python train.py --vocab_size=512 --norm_eps=1e-05 --positions="rope" --rope_fraction=1.0 --qk_norm=true --learning_rate=0.00214 --beta2=0.95 --max_seq_len=256
MLP neurons of a small language model. Each row is named by its layer, matrix (gate and up: input weights; down: output weights) and neuron, and shows model dimensions 0-191. Each number is 128 + 32 x the weight over its row's rms, rounded and kept within 0 to 255. Numbers have three digits each. A neuron's up and down rows have the sign that makes its largest values positive.
Before each neuron's rows, "fires after" lists the tokens most often just before its 100 highest values on Wikipedia text that the model never trained on; "fires before" lists the tokens most often just after its 100 highest values on Wikipedia text that the model never trained on.

fires after: "e", " pro", "o", "ur", "st", "ro"
fires before: "os", "ge", "y", "g", "er", "ies"
L6.gate169:136109117119101131066130195175132178093121160079103117135105169149055187122137113127106166162141136096090131148100163159134107156103157148080102157082177107050188111074136125115152138126153182103153127113113150160084159160125124102136143110146163149170076121179083087180147141196061144146113118070084119106056100126109185148143114168113169086148099165168082110113088124163142157119154101116110111111079133164124125119052156119148110103145103116151194094113129145166169111115075165107135137119114122157132151063106115197131089160125073149144135130191126136129116202129142102170
L6.up169:033142134140153070133081110166173093103105141084092117089144186134057130167120087130062157142107143147150142128087132148115133131122157075127086139116098121111146149173167180132162187126124166155161116200161112099161076137146127142145108163156111251105097140129091108134149130106176173146121151093119167155109137074143148137134102077189142119121155143138194137055145135131120088153110147155118125131149114064101126149178161101122103124115077099156156078125076150128166166128083121093148179122132169123139110096133104116154127167097163064097075176143132130158135179118167155164
L6.down169:115080139107076160178149166234117093107163130156185115128109060104155102093115135104074112141197066114138128102110102129152106042129134101125147120173086166130154144136191130207090135120094152152175100146127125160139106071135124130144132139159147154139156125112074087099137100118123209171134144197199176127136116144092129157153096116172144124131105111074158122111149092125111115128088126118113168101141107161139095136095133135097087130115149171095206167166115097141125142153146122146107081134109132090103091110094075133138129140099143045123102083098177148134132189071103167150

fires after: "ist", " ex", "ri", " m", "i"
fires before: "t", "ut", "o", "it", "ect"
L4.gate138:095102126144104153133129123137154117150163126108114138055140093159163137143115156106172117095138163096095124134097058162108153181166118121131147111161103123130175087149124160141177110105197096147150109082204150133065094094121075119120207103091138087187176117097137147119101143102148089129128152081159130188150159109127134123101135025127154150160128158109142106074129165146080130072124173105099115148086104134097116107146141096151202159167158146085078104149161105163078116188144159141115115092145065110123098184100131082119059138116169122102128110147130109203088144113138062124
L4.up138:157114204145143158208134129100106120138130127099167121092155148141137161102170112125176137130126156138090081091089099080160124068084114115134139172117143134159160184121177123208086121103170121129156087174131175220080138116096089135160178144142125143196170105109129082166091145087081117120115157132177136151061068137157142147167144138056117080147092119156085148152108137132174127134117117163134090174166146163125115155140109129112172107118092128065094144144111139111057114162154083122125132154118074094129187150091150145115083138106141125120146157116097130158143198138132211132
L4.down138:130149152123131097128143103117149131142174204094119126132115105093076120152150121090092143145100145088163164137075178122178108155121155101136153086149119127115114080098140115112118128119089133060143182115129196081118113105143133160096109156120101153119073155155127100120134052072098150083135099148057105108137197041062049098117169132097144120150175122180160183091145126125069108158144127110143165050119164118117156126177098142127070081117097132123167125143152092133055166107113157121186108166145075102174116145113121152115158049184151133136123141150122116181129131082135123121

fires after: "il", "d", "i", "at"
fires before: "r", "it", "ed", "at", "v", "re"
L6.gate58:123148146121121163111134156151163159145119092099132147102193110136096126112179125073077158132110195073147122162074109160102168144127102121047175092106164125160084076109149161148148111105147226115113132157067138205090127117147132130158165146144125128186106130147131150181196153113084179157115123161135138125158125089130093179117118122137170110138171130100170137093155140114057103143166168094124060129166149127117203183164144172143136132120139183111153093154129145104106102131118151140178180197116075107135183113160140093104130130106130098153167089158160128140121182140193150148
L6.up58:154094093158098125198100161114047117165123178139170118109088078138122105141141107100131133140157056137132129169116133086063144107135114176079111117149175184138176183149156140166162044120154135119125091174110058121146135125097162183107112174129131064133148114102165112044111119086121120138173143111152155155124120123190120101149094133112081056083119092130067098122102132081133137089103132196088080143111138142107161185148132195103114108152151144140110147146100140112093118140157138114153086164104100126108097140170136149192142162149158133178158100136158187119157129086183137142
L6.down58:174146087109113129161096125090127111138099133113102067090115081133116102148079117089094104174139114094094120157134137060165115117090122095172094165168100148082139155134128156134056043157149088126182073142128091096163175125149115148117152141105120160136130140173145155104130131095176161161106143118058135103136096137141157125140133126089152166087138159132090106103099113108177115121139124160128169130093093184106147139157158095099167085116177108132157196167081065091107145184098156184129130150135089203126123127161147172114096087171187083048099086176112127148107169092083076116

fires after: "s", " m", "p", " e", " le", "m"
fires before: "b", "t", "ct", "ent"
L6.gate426:183111120078117120165100172073133117150173139136152185121165143117130081090159102084166145159106063189165156132108109138143156146161121106083178231183155073093073127146144172159142127104059107118195157125128141104134166187139148112159100140118118149115180160111164115108097174108081176143117167068138141109071130131110133129115140121135116144144141076178128163111131111163128119162155062178152093126137121121161148155130102102101074141074190121094115143150193100165149122168123083122122142152147143167146115147175173122148116185124131162078133118077157089141125155160180080084
L6.up426:129135099133086123139177084156113133102075114075183125125117152097101137166136175131116204118109087145119120134070146142178133079117182101122110126105134175101124046088098182137132109125097126142171099130083136142101115141108124086154107123117131025157159094133141093100182111075136139112108103174069105170102133081140087145137137115136151137130116086146120146179168178142162103124169051139094148132128142069104159092118159125162129119207094157170120089185074094096071141141097072120136087127154090089105120124107126146170141103175118151147169159096164153076178076131115077162
L6.down426:170157142180173140122137094087159139155092084103099139117061114160047137115112164105155096141109113119101134101160154102151106113170137131049148097154155077109113131100152108076093158160161138128153075151126154076089132136131113120046159179124112109148139177079072185109093172174179073123163140118163130132139180072122168131125103147145130155174111173110178020113168125175219115099133109124108094121128154094120104125165131096157154153172132126152141168140159130152098134097181167099141145094118117131157116185190159065115101138120120109133155118121133135166065149146118142113

fires after: "=", "v", ")", "k", "h"
fires before: "ion", "A", "The", "M", "S", "ol"
L4.gate422:158131118152115104186142195080080125134148173126064118123118122120138150150157144066184155112150098090104214159123159116143106129170140141110102145089122095176128078184135134119120151141126177107066117112126118198079117132145132103114119113137158093137125085098112147170111165102111159110150180107135159123115140099139104125079107180155142086087143147147064087097158186165134140191068104187106147100138151109157113084132099154123091089136124156124088173060085131198140088133086160112156139131103114088189138133108082135234110149167137109134077116077133129150083135101159099175
L4.up422:076162071119154156178063095057082177082119149168149083133128106115157167085176082126141140058135123129133130110100167110166081132165203074127146103163148167132119094060097139129136159095111095090126186168190054133134082153085121192119127109132122116116114077131164191135127120121103146105101175134101127119133118175108073179122113136138116167107143071150116165063199136125130145135096131102164138168149099114150137171101153139082083116124196156161135141136107153085108079139171082117108139154109145127137122147137153119149154177169137144177154069120131188141121094107149142157
L4.down422:116071111084163113096135081144122167139158080143126095094099106177155105095080133151043110088101101115141074137108146120164089072120126126171087113158078129184145145188160128104167148115125148073104082144127160135173118147111088100117170141129127134135123125213103105110127151157158125160127166120117115160109145074107104133139069152149100123085190122133128081146156119166227156161103097107124141118204196153104167151165169103144144093106126161102121125091080134140116157080091131173107120133177071153125131167135087164126077210071126081143161127102096073128096136130119159144

fires after: "g", "e", "t", "ist"
fires before: "y", "g", "ish", "and", "ge", " "
L4.gate79:144126093136118098133113108074131144117117098132073145078152110124128148123124194122147149094108097197084168214129165165153164104109084168118127074099123143085151145122123131124127118116128176088108121122145141121182165165086084171120118095125177174144144051097094089170159146143097132118114097150140145138075121097119092159036142165191159052137125153088102092177142044110139141160164139132152099195125146155120205120107170098082114083176117134094155127120089134159114101102086130120176123133162178101113081169138150147073150089101130147164117166165116183183127139120121114151
L4.up79:122166095185180131093175165135131125096137116141155116171079111152172167105118104132144098136132145079143136111134077106163141148105078162157146067090143175118142100106106146152123093064105113165099079099114136180181074189105137171134142173125118087115120092143110141123151143131159224157145130100166162128173125147121152054089086173170131139081117172106123149109105060126108164193108184167122124132194138127128133146128163147146026125081132093116140110118102099106104117087158138142083097156120170124142144108163068075147184133118142134093106138124168154132186208108143101113
L4.down79:109148086160144136147085104145123147101119136107143090141148110130090141177124135111117111128107206086144201159110105134129122122095131107078099113108115101187117102152086147099083074126101166116104127148129101154163119164134135151173157129165195106082070101131142102129135130135110181111162134153126135184114097149101027130133051135101113146164142127137108151106192081119171104099140128135182112145123083156116095166114138088106098177177123147151139159117110179130127081013135097128090073126145080159145144109127113125097144110160124096141067237183185131134170091129121082089

fires after: "er", "oc", "at", " ch", "al"
fires before: "or", " b", "at", "f", " m"
L6.gate273:175092147115156206087134060156149125168113148145140194136148131126135109169136135161085103156086080108133153120130203108102118094107114190057110167103175086098163154107104153123173085083112163129152096037178135077141178107113137151102109116165127132216107137112068105122184143155119126146137127118126187130099087086146111144119086203139160097131159148088156104121123143158164101160152115123097112182097121152149073124109102141112125136094114127072117107122171171090213112142079148128091144111126091083101161169113109097096157154124148144094112127156118112153151151170105078079
L6.up273:103183107141089171115195122105150148096119120155100096110209042134110124150120134114124174070127098129134132124196164124087180119149106126099084120138122130094158146147133112140112096068123153160150063107139164108141171147140155095101118164155125139180058171102153134109129155147094118159119142130162170161035087067185109161129132152061100196093077141160134165110091145169135120133157115176078093150101150065047142154145110097104135165080153129199116123130193111160131113148169164122135145108127145088101137089110128159089140085157134118145129087083151140150066114136119127124
L6.down273:097155065147095109129098123140121085160148147096088160209142193183061100105160151078165145128123087151126128129138066154157164145141125149125111114160127126161125169139135124105142178151159083088160184135112121103140132140180147134054154062142116132083102137091210092107191052093090074158089151183146146126169108107111109091110136146143185101181165137120125162061173173114145078155147118098153121109163149118178137152096173142148156156143115083113178137156087101153081110111115100160132155163108167119140100163167082119129152137195133143105130105131174080109153101082122119141

fires after: " ", "e", " w", "ar", " t", " W"
fires before: "ear", "ld", "k", "er", "p"
L4.gate151:122095057170107196123140216141143125103110115076163122104113129121137142109145162157172195141096085143137136119122116122147147128135137128094109066094136132108146122122137140108128101152094167110191126169106164214113119098182141061152107106124147165098133176085079081117135201136187138150106123130150129099047149135154161072111079130148115138114186169103098202143128114137103143100082123136188132139128174066106106136135056114130168154166117127153148135116167130142112138171125152168127101151062121179113105139163059107137200138135135058125117133165074113162099162154126165139
L4.up151:183132138120125126113114136127125145121078125098167130126117151152134098148077067151068158119068133163146160155198089123142077115165127124185125104136157063117102145146162114153130091212195158133135118130115141158121087149112119129109179169131102168131128145096148146122106128084136094092077147091106133193187080044062150134086155122108136167169117105144104165112143171189142154113139137130146123121115074110104122088078105085078148129132171088074126107115124114098115149151154211098156169101125165175173111107186133113169102154150137098128099127122190097161127075086084207134
L4.down151:138128140151112140124144129103147149143109120155158139134116166142115097098108065198134127104105091141153127111111180147113208203133132162088114112078176137066114096186184153194144108178077172142099112154146124171092132086132153186147148171178129138173157080071109161112089125125116146083149108068163075122123117102150147181154139136175112101098132168103117131089219100123123171142152074099160113165105091163127151104120138156090076089172163072098146098195089152091134149120094116102111143132122109125121103096184086102156076090130090087141099121149088157147105075112120172133

fires after: "mer", "l", "d", "ed", " f", "o"
fires before: "an", " of", "ation", "a", " to", "il"
L6.gate264:198139140117098095100098115137151106123142167152121110100135107070155172101188158077130082162130173120169119122109123160132164174133131185102126097158206099145122195086091163138138203158115119110116071090161157168154139181091133096161093126071186072127135132102075092131150151119113116154196180059133133103114150093111153088145113135126107102186111186166073094168154113135084147188122110119146198163142097093119164144118116100131125114127078131152181113119104075105059131162154199128147116148129092193134115101153087134097127079146092121159111136153133111132084136147126115154
L6.up264:119126119096099102129159107129106139141166197101119167136080100154162173142112148131148107131088177131234107166146127154088133131198165080144121065017151141139153134103159112124125157159068113180165150121228167157174111115081123142083080104099137066063127126100122097143127135124127129109197087077125117120107106162101173117124101177117117109103094132153142080125149168174130134138140200063111120158193116133146122127160186116100094119086067123170155154106107141124181130128187174157116131108121179153102149153130135100101103108164130108117075105125139127145138136137137132110
L6.down264:125180124092143130138163161122131109122133106189149087135117162152175068185154147097109126122195156152174096164137147115123123129159127140151151093135076086184156118129122105061143113029124116151213142100130157142105136130128056150115125143117137133151103128121105204154058050116163113074098171152104108091133152098100079135145131120160097124220116086169130144169139179106151174140110184080176148127071147147130140095117153137072121131140144136159138104156133073103140145167120096143119115072146087117087110150070141154125083080145146132138068143117110120052123171145149139153

fires after: " W", " of", " w", " the", " ch", "h"
fires before: "ld", "k", "ic", "en", "n", "st"
L4.gate237:144095179138073116149106145110129180136113155065127162093143112138117122131157140127140135126161153119141121127096096187156160099123129066073114147138132075121174070153126125200139091118138174150095073117148103158103158147171129147141165132074143125098135039170086197116130184117203134182114080094145093165097143114120151106140109083121115098092136178113111149125052102091091142166138137211097107187083125035133129165103163149079099144182108111138089092156115147086178098166171136099139150157121130166166092091142108087156115103147063131126120136133141116101150146129125102173
L4.up237:113111103060127143143168115076094161113105109122130124136117151096167138179132122151105170116121069106170153131187100099094149093165103189117171188119154118069154098085194087154211145121109165110161161137103105109139086192134152119132116117095151087109158158134129129048164144114153126154168108161181141147200160149106062113131173135072083197134086165162137109037119083161148080140091158083075099094145142118123155130149091121152117114139181176113139150110110177137129092117143144103090084077117201122175127124145126153142156120123081098118134106116111100103144152114111093135
L4.down237:096126149137138168115145169113140103154135058159118150129141166140160102112099156131157089179133109169150152178139146098132156173156106154129183122103169113124124132130130178190163131120107218144217089138125069121116114093122112127173180131105196105132158095129090127123127057066108194107166167123170103098132072083158142094139190134132121137151135143167085085096154109147121156075131173191116145098062162149073116151079168120156128127118068160116138060160099117080120158168154121145111128196069135120138138110128143099145120077129091134182178117108141117081155121123113161091